Part of a small language model's weights: 15 layers.
MLP neurons of a small language model. Each row is named by its layer, matrix (gate and up: input weights; down: output weights) and neuron, and shows model dimensions 0-159. Each number is 128 + 24 x the weight over its row's rms, rounded and kept within 0 to 255. Numbers have three digits each. A neuron's up and down rows have the sign that makes its largest values positive.
Before each neuron's rows, "fires after" lists the tokens most often just before its 100 highest values on Wikipedia text that the model never trained on.

fires after: "os", "S", "k", "us", " us", "uz"
L5.gate367:107112154130126130117138130115128158081150128095098100151132141099138146112125118089100118109107126094120130153135130127178168157115153183113114152164130115094123088144113117139101139149113168131139133171145156089157110129132163103088132116154177164129166133146146135188103158131179155181103117138130128143134156147132141155150129118169105135138170131147183098092110155092111135132086122151151166131142113121104148088157171112140083116120145150132141143125127138114128147118134154
L5.up367:118107152167148137134109125080157105136172179116115162093103129121123153124093132132098127143136100122154169136124118142135074158127162107090127130160130149110090091124161076111119121121157134150083128116118166112131132100126112074174126138113126155139136109165114149161127120121172119113112089166093115167108115153154115137117135140092134167096154131096116130125114150132147112170116136099126094166148122120130101115123112086134139154151108147102141173149113077145181116143132138
L5.down367:125162103090121166129126143111195121153092089086147130142157124188140130142160168135109126099140126097158132115112162137122136117124137148120161107096120107153161181115154139105156123154111134133124124132152083191144151133099131132100112163115121128098108168105100122076154127115111104140115105098184161103106083092110135169153150131128135104141124133107100094146147099127127133123102146088110145111120134120152109134111065123119120136115155115112103107091121149131104120106145134

fires after: " ", ", ", " an"
L7.gate173:075126147101130134103119157073142170144119133085120150117111140167118116115099130101130166101107153142098176153129074112105150125107150158123115155137143092146151121132135137111145107153163108125112139132113120115126088124112145168144145115081162134146166146125130125099098070140065106133079125135141076154140122104161133145145131142143135115111121166086138099119101135133139163154167121140104118135124124115132105157132103136150098119158150085132110146167064097134111140111125108
L7.up173:108116156122161086175149148112100123129138105106090113088146131138086125132134109119119102109092157102135137135122141116097148165129148160143121145133143125102136138127155103167145123114134105160127139152129190116148132113102103133117129122108152135152155115106099136102080083129138109128132119136172071133126140086129142147106107133129079115133088113115118124067117099154087109139127123121141113084117119141126118125137127196154072093159101111158122181170101117117172155120148111
L7.down173:106117174121131103141124135092118151078144157153132137144143101145142132117095140111118147096096151124117127100152103125146115140175137121168132125107118140161099085094122124128106163091135121122093117097112164142138125152063117122107102115099110155155134100125136131113138112130115092172132095168122119144122153089158123121117086112122187174137115130110117124103142092184130130134103136118098091109146105117102112158153173177162125135150139095146157132120094111146151144123176078

fires after: "1", "pl", "l"
L5.gate374:102169162147132176092108105156142152142118115112135134137106133158134170140102119131140079111109132100119134176096132083117116109189114107119128162128141094156164119139151124155124117152125149154138102108108111120093110097170137122164111130189154124120116123169108084149071155137117118123103152143135136158113121109112090137198079136096138164109132137175149136109116106159144128121129133159112147113126163154092095091126135115108109128157147150106124130134152139166129140146142136
L5.up374:091142179127126102114156154123123151155123159141180104146139140086109076158077155132132133114107123113113157119054125118140143127145126127133173153104105166145101146145157132108130110150130114124084109125134130122099111116141103133140144171146141153127070115141127119122135156152122085141104134110119183131174133116152115118115123139193121114132139133092146162158102137136118102103098109144135139143117170143121099136127153140150191118131141097118128124097193156133112142131127089
L5.down374:131131126137213146134101128157127122141143141151086097200154131150143116145141162135148110152133141090106093161135158115123131104163140106154129128139116180163159095126107090157103155144135176172174175102132118144097156096138128142132119095158130096141093167123154083173101130162156115156116157115154153154179135136145091104131151123120141114089122144144107119114127122133117100146137110113127122107134139150109123104124164149141120139097148146143111140138131092147133108139148129

fires after: " ", " | ", ", ", " d", " c", " S"
L6.gate367:071137088130130116102121135147183140142144150123125152141149154100109124126137125098119107107136133132123144144107149145086133146124152152085129156118146070110103145127143127126119125128163144110104116117099159150130099165125123144154163138110128101120162145151133130075142105080098106144074149125086112147134164114130092155172124074089141086187132103135130130098085126120143123155102124115135132097104125101131158095127180123128070117121146155144140097154147103109151127125091142
L6.up367:089114093130152105115133137131129155134108132128092166123155111112111124160174127087112157092130155104116181159138153153170125170117129125083125139159113090088095150129168108172117125122135113128090104136127173154131123132100117137118145146093069136118125149150136119105183111136109114144158151119155125166118121138126142173154144127096147104157103130127117123148137144128114155129127088143142119108131122144126165119135164115124088079103094113191160107153114096113161115113089104
L6.down367:166119128111104131121138134123150109136106113137107130131154100144151088141144138120135112116111119118149098106156147152132180134130130156132118133123144137136116159110115072143162110057091119142128133120168131150132137120080096162097108148150149140125169106136125135151136071143101076118127130144147096129176161122109147123135102136114134132138110188153092141146163134099105158145117131108086094122117115177121169137098112127087130101121139102123086061109113088087123146096115151

fires after: " n", "at", "ik", " N", " s"
L7.gate61:070170124115143115106127051115162135129152112096133137159141162146126127117111116091122133174156112118131092095169106081107149120112135140136094107133153095128123154119139129123089146113111149135130140128115153131104109192128124138123169115177160092100144144139181153129128155143134154152115123121116081151136180114124145122147145092126128130107160120121116142128152104110098131124085127111106118112102134132116126109172114135092102115141097114120132111084123152137110082087165180
L7.up61:125131107078124073145104113098124140149093106111125106120098131142128137156111086133113104154125121130107134115118168129110126146125134124130173119130091099109123096125114140146143185128128125142119153106109157136104141147074105146157122139127156126143128150109116124171145144113124074148142162146156152100133134141147150103130159138109108112133082062144120102100094132139125111162088091119161109129051111095149084113132111131166113149126103110193148126142150138142073133155115129
L7.down61:124117119123120118119158111145116181136190151118134104156105081103143130103150135117144160155168173106118151161107135101141098151144097125153149114111101095095140136124105148060119150125110139132101157134149122168161118133115117106128159172105103106138145143120130142087133119184124114121112164119090138159128135140183156151119152143117127162124093154122141093117157132114154157147131186108188139130122142150156135136147121135145117112109111133111064140133124132113115117091102085

fires after: "–", " wh", " Th", " | S", " On", "\n"
L5.gate87:082101088088135165139132127122108150157120134119132138118085118185168147114122074122158112145138133133134122156109124144061142140125123146090132120082132156107146092095203113151145118161108134165145093128079121121127117118122118128122155109133148130148112121123154146120131122152161161113151163078106129116142111162132090199139116131101144086144188155153158125118093170145158134123129145137121125134114158104136122121143113121132099115130103165137085121140111123131141125126122161
L5.up87:144120110123107127121164163121131138104153133129112116115085127080134134123129103113113121113109153140078152162123097146116080164102116114097143121116146084114136165110177106144134138132131114118113130161185140114076112128093141110127125112098126179185124119121179168118148117131134131142093111115085114095110171160122084140127161117118119138089114137110135140150089166175109130117131124095189130102130124150116137169119141108130119117129187115146146103123126102177095143125105124
L5.down87:107135131145131129121125116124089135092165163141144136077100117127121067159144124164129133121125127124103090135100121114159096147126148129170167096127159102121146120134073100181113145095124108124099135142131115137081119107103126164146171114154113108114105137091136163131117092112132108146135151136155117112117149112107123109083141120189142191055135148147079103140158121173133127132109108136133100116142131139119125125146136142128086118110112087114115144114147075163133128156127122

fires after: "1", " Sp", " comp", "isc", "P"
L4.gate275:090140109186139134072137137126137149100099143143093162121122177106126097113084132106148141058150139098142173155101153091123143141142110165134129164129120110141121121145146108138174150145164106134095110120126155154176131164160149099091131131162155139155126149128131107142103121111117135101147142133110098155142132072159135147125116078158144097105156135133169124142108101138101125128095107170151115129167095138111150132140151132122157133168125136129136148125095112140126108103170118
L4.up275:149163176145122155145143144082144132152153154103153138097121129132092154134118131141133154112108121132134138098128147091174095109128140115125137137068154125136170122147165103123120138112180128157124122174165180110124147111123119134137119134118088080116130125146145147143125064170147121126147138113139122115112095132134119163159141112143209145147093127169128105108123165140151134150080126131144103061116142134105112151137140115148117142137099109143085123141112152146097119150168135
L4.down275:109166132124100140112114102157110110162145116135114126103117120162073128140166105096099182107113144135163132106132086150102080142108122144144153111124141100115110081108150136112181148153160127131151139135130128075118126114117114132141111132125102119122089105115137153161163142141138123129148119147138115142120105144178103124176109129144134086100103166119105146147126128141128139117088077145081104093162102158094085133089131086138126163134134090096121112121142178115123156153163142

fires after: " m", " h", " sy", " ph"
L4.gate25:125166140125121152096138151149134100082112110134130123134096187136160137130081112127153075132177118110105140178132132106076166092125142123135118170138147140153167119168125089124184107149105126134110146122116127136103119160148156137134120150165181112142118142142123103108142127138082136117086121091127136169146159103087127122135104138139137111173134145129152100094145112151115125113121169144117128199140132116147125129107154090124164102158132129084131114105118112135106110155129153
L4.up25:146116137143128106143092140159133117146148124119078106149147151157102121107123148120123120178108165115133155144098074150097145089115140108130141166143138164158130118159132135149180099106087103148139159110130099163118160120144139121083124136151140130096137121122118129144133121136091121108116119117149138151127105139187099130113113158145115149134154167061114067147145124162116116135139136133116124187131152109141136095088145097113119083124128120143132186163105111111145120148117187
L4.down25:129093147135119105132160104097122106118120126124172125148126093121128142129154201140135063124134148115096139096133091100147155113161103125116136091092091124106152136146107161146115110100089081131061138151146137173145137129132119119161104171128136161159136125107144138065137118110109134084121153159149145108130144108171130152147151104144101096138109162112120151085135139118119153171123093111109142118185140113141123144146118105107120099149111116092169113138137110145122113134118128

fires after: "ol", "or", "ul", "ar", "em", "ran"
L5.gate119:159086119132136152146142144136153142124161145117092194075139139172146135097117097159125137116166127114158111166121139102120147207135162123130114098143161116106162132116129088112178108129127119165091082133113146142113134137157118097127132145083134143150124153151120132148100067136148159132119120160121127114124116110127141141141111127119135136122111155152084156102151096103103141078130137167105130139142103115136100182086120151120102164136145148095131132102169127147117107138117146
L5.up119:114118144095124168105139119116118121126143150137132151147134131130137164098147176120167112119118088147181035102137117133110126123128107197138149108121119128080149135104139154130141147128152130140137125148126101101106118152146171120120145122085127088147148110140133077145114107145134143131146107155136155108154104157107144087112103124121133101114137102134107117119143140074090137149139086128097168147129132166147083152138157145115102113108116104142131084200126131131138122102168129
L5.down119:104107132094115115085165152130111152095121109124149117113152171105150141138115148137171151120117145138129153146129130142177139113115120117162113167100146134096112178092089100090091113116095113105101128106124149127144141125158118090080190165123125152107157111067157149163125139148148111123116126152159106105205159115120122115151127146116116106102163105101099138147103130140111116119111150153163102166113099100166105109145153116133163136104120126121121154125131125111158164114132141

fires after: "\n\n"
L2.gate69:087141131117116130117196109154100136140120116124119151132135141110118143136169166131132119101145126125136135129159122107131106058142126172142154139133168105125112178131132107141121105145103100148127130110162146101176095121140157151112165090095151128173097169158155171105130129167128123124108088141106125154135156082134097157115092117131116094099152119121099094131139116071134094142148094125111160137124124105140113111104169147107114099115139127125105187136085113154125137093109142
L2.up69:152102077108164100124148111118125119143149145138150111107122132132107123152111131126090153120142110126106133145153130126148136169095135110118132120155152071113128099112148128081114139129150138121120112182136153121134195153125141114100140177092096121147153105158099147115116118127131054137155161181115124171128142136100164157136144093140115108123127118123119122108159137140160134162135143123110130075096141123179127075152105156142106164123115091157122138101094128103087082130124141
L2.down69:151116095136140161097100137121110133145133145168138103116137121134131131178130103128138120084117121122164135123090106106177128118121141150138127133177132091161147145137143144131098073131115134138148134149167134086140172114107125101077160132149113140117096160158116155126141139109117110132102150107099106152108132101145161128114148101135076148133139148138144124173110094087124146122080106126105076103159101134180077107117151149116147130133167153110129112171124180169095118136105131

fires after: ",", " m", " cl", " organ", " em"
L4.gate357:128146104113091132099147102114169140094083130116162123122077164136142105133094099131118127107171104129132095134117110149107124121106124138100161135142174142161061173164108131108135111110143128082142117140117110171157089152152109073144119147106116105114117153151128102138165164152124140125122151121081144146141142149128115127171096149107147122148183133141145116092132121157104112135099116101078122098155127157149136138130128101136170176152145126126139189132109109129142134117130107
L4.up357:157119132171147063136130067170125125122112163146121147120087174179140117093127124118136131128180089130173109093123118154133131164123130155118112122132089115119106078122131173110119119132129128152093104132151189112160102130124104149106147160140150079129153091150144119094183141119117086133099158118146148114124155125120124119145089117122171143148116160109129134139128134130158138096123136120147139147167120113130093120094117099091094113128133165131092139156133094124120119122105110
L4.down357:150118144125104104129109112149149145093104094158139109148170130154136101141139129101122107122129138141110095101151172105102149103133121142155134160123114091164123134160112135100129109160146176086123140130116119146165078114094132125099161133115164132136108114128154135159112115096109162171109133126103171133163134129105135122138116099148169127144136149131200127114135100161188114139054129112095090154145119113142116113134102128104110160078095158092155126135112153142112157123113148

fires after: " M", " m", " b", " prot", " s", " Ph"
L4.gate347:110169141103116151112127136144141144135103159102127142131133166156100136111110129071130159103117139122118116151135143103140120122096116138128127180160092114155170095160134144155156124181139108126078130098122125148129112145117134129169119133123158117136140148121111125101113110169103138148121138122104119146119117110136096117212093103163170118156143179199130089162113139090126124138119113187124101143136150145121129092127158146138132107098069123110118132128098109109118102168119119
L4.up347:123108116134158123119086128186106148137134115109153129111178122112118138164132167123132143129115131124128137113134106149090099129172079123138124163146100100057134109113138129124147109153111082147104074122130109135098123140118141165143133149138170164158151123095095098127142135122183109123097140146113109141123172123130102168125102129116137145141093123169120163122112119096157128147131141138098134146081135134131108102113148113126087146091099181079107144145105114095076141166146123
L4.down347:151062115127162111094125130109132126108130113141073109101144141123130091158107159095104133110132147106119156113119139120126073151117124073140122136127103152113104139134142128121111085126129127114098138115127169118100137139135110141111110117129163130211164132122130155074161092115095130118153156130164126088117144130119150124132114127122169094112129089092151151132118103147145134136119104142122090162155140124147127141065140162111116131093122091074123145107094100113169096130149156

fires after: " f", " U", " F", " se", "^{", " dif"
L6.gate339:160107118116117169101102134187110139190133129125130129133110132144114123123121094139121134101130122136138171138147127114115138122184151153122103152105169094131130101128114122173187129166108128115102159134160092105127137123110131139146117085137141124153100178083127157100099110115094158120101116072151157155143148148116104114151126120155129129118117101115110098085097121124118087088148120147116173108082135127165125127144176106133106109167122138098149149090121168123119137091109133
L6.up339:164137157102124116170075127161121149138139113182105094164138141162126125103170110095132164144129109103148129160147146132128162157129130113118140137102120100099117095095149157125119124126139175121104126118100119104109130159105135099119124079141103100118134126099116107130152120089038140126154079156126138142128131133148183098124118122150128123127114109124085073113139096087143126137125144142122109127112155110116156128100081125108076137118147125116138109088145129145103174165132119
L6.down339:125124137087142106103125123106115168110080126156116100108114081101154105105148121139130129104170117099153139172111151099147109136136147129151107114089105097126127151124152122121091128106120091107118135103121106117111163120169103136126085151084105125127126101142116122146116150101116143097126114115163127111083160115138059099127115123185110120109138159168121100163123111118154135096122136120100129101093115170075128134130144174108132151133146116116142059101148088133091115100132125

fires after: " f", "if", " met", " co"
L2.gate257:145124103124130177116128140086122149109138125133135122162155155113115085105146140114150131104129121105133083138107166129141151123160138111141107149131135111141156084131082091063130184147122114138110135117150097108137134158168163090105135096132162120162132182127107132132137126140073117119128077126162132140112146105122153127120113142108106116074141134099115095141142104151116154087133131115107099153114138118158114164113122062125162128155124143137156148110098107188108115085103122
L2.up257:082141111153180149176140137124088160148107122153119151157114151130127156129155072094138103152163168113172119160105115152100137100135117098122110165100137108145130173117091140122138138126113105163116162100143132102127118092093146141145124132143130099137108116149104104142137117065095124111170122101141133110133132111122099095089125120134080162105087109101104135107136125138142181134157108114162095147157128116078120111156126118121075101129146099141123159121129140119131101148148150
L2.down257:127094134102131095119097108129092122145123086134115131200145112134149064161113134096115126128134122202136130105110161134137153113141133118206143064109147130124098128154103129092125111116133126117154179117120097130133122091140153165155127155140122138121108125106112071118106115107130143145164127113152132080135100097124144085109112129100135097131119164140084148105133131154163118133108115141124130122139097126126137117115126152074095114103128109100140116111078097136136105123118138

fires after: " J", " j", "w", "al", ", J", "j"
L5.gate258:134116121084138126112103108110149171176145125155118155134084127144096172106153069109139101139149174089125143161109143118117125106101107100119162174117131187124139154146148131098176117140127154164156157144140144157103145123123115137112135090146172112160133141119124134113146139153113130130143131126123117102089135107124116163137156096148129129150048134102134134125131103108120133150119107154136121140107121127143107107135131124132107104103058181133100153094126175166146125112143164
L5.up258:132101133106118075092094109107155090094119145105142118140120095119162138081088110133120114077143107130110125158124205129160099154123100122127138146131116129161080161113128111122092117104134088106162109088114145080101143133145132103110118155095097091117093132151118131123115113122144142112091132203109150123145071126070159119124111138120122146106098113127117130156145088146166143140112106118140148106116112099141113107145112101118142115129129133098140150092126139121109113118150098
L5.down258:120122107155150119134144134156133085119095141133128090156108131115176158113114154133124150144110138141125166095152142142115147089108158188136125151139149103077079114140131124145140132120059124121138089145108130056143136122101122142133129120139105103130112155108109117166120127079128125122143122133178132162135100131070159120143123150106134166108127150126086115115107132149151150126111136208099133159137114134113153091125124108076090129136145097102115145139129126109111139084109106

fires after: " L", " B", " R", " G", " Br", " | L"
L6.gate215:099176114099103148089120136124147134104163151136115169119099158151081162144134126143144084101103151158118115093092120079096107111102121128130177122109155160136127124059135145105177119152166162121110125166142121103121128141124133132112118091112136108138120162126168075114140097159096155120105133125104077136108109135107129146160135098125179126125091104147145089132113120112115177110157114165097092137099130106110149121101115147155128138153127131103110118130134131121104128112153161
L6.up215:132123126103164139108109105067142096109102116146148137121110123137156121153127135144145144127154123088125147099112132079110141129175128112115148110141125123114102095137180158166114122142136139146160090139090108161101144122131089138131104124126129164158131144081123101114117106124161146165111126134149072154108114122125110131143132159098110147129156114077155110087130136161115146117176178127123124109091133138126129091092151138110159090180137190111114170138141145103095137176106129
L6.down215:124078166135136149107186141122140102131116145141099140134149086101136102131141137114110120147159115094112152103108105129119164118104142138146142148123150120124166156134164147128111093096122103121075088100089153115122114110153120130134150107077139122129126136127101139153099109155145148137156120115115157131129158123118137116130119133077141128077116109114141112149117111115127119164097129096137129104131081122119113167111131204150095123123160159123094062150166142098104149060137159

fires after: "us", "s", " trans", "ons", "ag", " Ob"
L6.gate83:080069144171174167158115118197145148124121179123132152170098161126136112131133112110102120121159124139139095137145116129116107166108117142082154133156140111103137146140129122106121150146151110140131110178137154136125115135144145167122153084103150101110156105122125130120100144104154128134129145117087106148146159128140117157134164114131162071160155109096084116100079148128143135147128163091140176093135110120102135134150188102130090134125128121132135140157109124121158137113138138
L6.up83:135092147146147150146079175137179130082107126099107129114136168155132158107086114115144145170129137143097130134108100097127127156090137123108121121104121124167129143120145144132136155143139139099122171127147172106132132099128135129136138157146132130123134137140117144126118108111134112113135138183119123115139136138147138177144086150099145163172109075173137157181128153123148108134093122160138078149154116120115076170165113117153059110119147164121117128156131102148116109151178137
L6.down83:178128154121164089085106169128132125091158158144140152128136143172109125116144116122134133100139145162144101104119147162112125108135127139141127090131107106115084143116060132181132171120112117108127130134121136109121099133095142112094165124106119144117156145103097129134187119111129130136157129150100173132104159131152156108137120161155114131137121121127118112097085178143108153091130099154144161095124143116171126137122126159133122119104166160142108111121137119073102112075071106

fires after: "le", " H", "ry", " B", "h", " y"
L5.gate244:087129124170108127117102150148111136157116148118161117105107172166122131062175153162126159134132127169128130155086081141117144168141116144149162131169153153162146118095100142101179141142120124139120136089144146125116134150143151166203140138106145146118142133149132124150131122150155145093121126083155086136144133139143115133129147128083123089179138120142102125136105148145130150139161138154108102142091122119136151091146140083148146104100114144149090147146138128146116128105093158
L5.up244:118114141120106143138085105110122131108131103110115116107137144154132132158151115181146105039133130088126111121158139127112116108153147156131093151158130144103102094146173112114148169124175109139088127144117111128113077110082156146122149098102091145159140120177109145163098113070145135120162100143159119075132126120121131130097092127113154086135156099138068111141120150137154126117080127116117121114165100124142116118130131075140113128105099151134142107120141137126130126111143134
L5.down244:117089125160103166137132103168110117103163091112106158143134097134123125140135173136141112102156157106119145148154104166132127149142143123142170187130092097133140092133147163108129153147136134110154127118127148173100115136108147124148136113130135131122125126119126112130091126161132135086125109099118135144136147130097152089139135119093124105160139115080098126138095142127122183098198123176124169086142102091089156117159154104135146103122156123176123091169092137143156122167123127

fires after: " comp", " v", " ro", "l", " resp", " M"
L4.gate228:112122141149114115147184113137147133103112147190166084148143196126102105124099093168115124056103108123152105123125109088104138139101097120137160139136111092104124149113123117120113130145148124125132127103154123115154120125155145109102143098153135135150136173152098089154137163078130121154149135137096143165128138123141152120086081129177144111090126145139138117099143121131153143150115110126113108141146133157171153177145153099095152150155166090123133127139160145143148095141125118
L4.up228:165129150122109165126145108091126128143131151129131105118099147128094131093128141113118181135121103123131102145076117128107125150144151145125143143118132107163130076117173115130176132140153093128104146124165109136115107103126130117133108102146150120095124143094060088123134132182154177155113130169110102158124160159133147130119113145132142136127117093119133103077072114169153087096071089142111137131066132162136160120103126140138131104146133102153141120118138131112099098100122105
L4.down228:110170158125122155156141095110157137124133130152178121139134120186088166101114132140154079123113083047129125123117111128106127151147133136098101134108108102123107135125106070142097133122119082182085123116149146136109114109131090124108106103110142180140097123102113154110127122128117171146122152113175105173119132116135114124115162120136101133115099116123138141111124139115131117135113138140131122097084117175140188144162111134146115123104120110081088106128131110117115154085119145

fires after: " n", " I", " h", " Th", " wh"
L4.gate289:153107130096151116108130094131123118134139161128128119125104147134161143108138091160069121125128078129177114120140091062091125103120118127114159112165138127132129101160125165124176087152113170110134143134063129132162124137146167134132112080141155142103157136104160188142098146130112135136141122128103160128122152103117096137121141087132091123140137144106104114120136133107177145111097085142134159151149145091163152131125123160127114161104155079129126109143125130146080130100130144
L4.up289:131152134189150088152096109116168127130121131144102123150134144143126157117175143167128138111133171090149129152111146149139094110101115126139127130121126153102128112123113136131143117114124143121142124130132098091120134129101148149124093112147153162126113140135100139129131144080128111154121143153157139133144173137149070128134158079044095155197103100151115129115102162137142135140158093112132139167147168135136060074115093113109104113099147112131144107126122151131111141136132173
L4.down289:157119140128153091131118169112154144153157129124114159168145101166149124115120146095121106122174144148136138133092128129195082171158125151112093124108127102139157114168113163106157132074109130149070128114138130085138129099128130118161145170111120101127172141092103148096104127168142137115133114121151136135112083102120133130101117102136143098136136141096086138153107129136132102119064118140158124137136165128091106093113119152149145112154116070147096134113129124094126160139134123

fires after: "1", ","
L9.gate139:116141128100085145096124126129157138115098150144167149138096159120126107153108114116163161114135153131175148158123110132133135138064105110106134121156118109093184167142190115133166140157133123159147124136126132175127087134123164107114147150124126120102116148154117091118082164101101131149133157150150119128164129104111126136131089151141151120085142113131083099124141089135169136104167135140129146087141103172133122145109146086122098157127165130143105168113140127106138096153085122
L9.up139:145155183148136098133138107095154117088106168120163123111136128107116109114102106146126116146118130123113104176113054137162133126142121106137142128157096146130125136081138153132154144140165103166121151138134087131142133150109139105154095154125152132107147144155127120174137129125156175144108142091140116096152126132126136110119154139102135143100167109135146151088144129169142138165132073116116131107157107106137118116133133117147141117139179116137220164135095107074100124127102112
L9.down139:152180128105163161150136077108138129125094121120148102153156109172133089135186135146118135076131123151132147162143136090126089104135121102094102121104157146125138120138119123129145172163151125160113088173116136157135136133136145116138106114066104117132154149157161109111144136149132119101117104141156146123175146161127101142108135073137138116109148101108148119125078141137135056156120130095122150112131175120133111139156087121148154116132126105158104119130100136089119132148160113

fires after: " c", " F", " f", " S"
L6.gate351:134127134131174113139085137131145160111137098096099109153134150145131095129135153136087124156091153113129137119120105104084145110120127106132119153104118098152150126112132109111143118137126156207155120142143119152124126113145146125080159122126189109147164138118128114132104078102165178159090132127082139109136131094139135164094140082143125110154103138134141058144096107102113076150145095118123110146102146137147121145158129132136094142119116159106091130080099117130126139103166133
L6.up351:166110115158097120135143140145123137144100151136139098164164139107126110137140122092139193126177143175120143162125123124145124154118074085110125121132102132118126117122111153117148113147082133132156120129114137156154128180118152107108137112125134122114113149089109075135166150084101100137098108085128134148106168116135116154120166133118125079096112135100134132133118150122089140163161127114125112156085133086154141091169154114076113139143149144118094167125105113106112171130098092
L6.down351:087093133110135138126144165178080126153107151112156124120119115126133129115153131108114127148089116119094117117102166144164136151155112174120105131120095124147137090135118123096154134077128080156112114144143141156110145144116115110136133122168137089097125140130093122117135097122138125139136162133116098124139140093129088136125107136146114136126157135109131106121217110184092135150184075103075146164127144120123110125092128155143133099150151165147120152161113115163133078134120142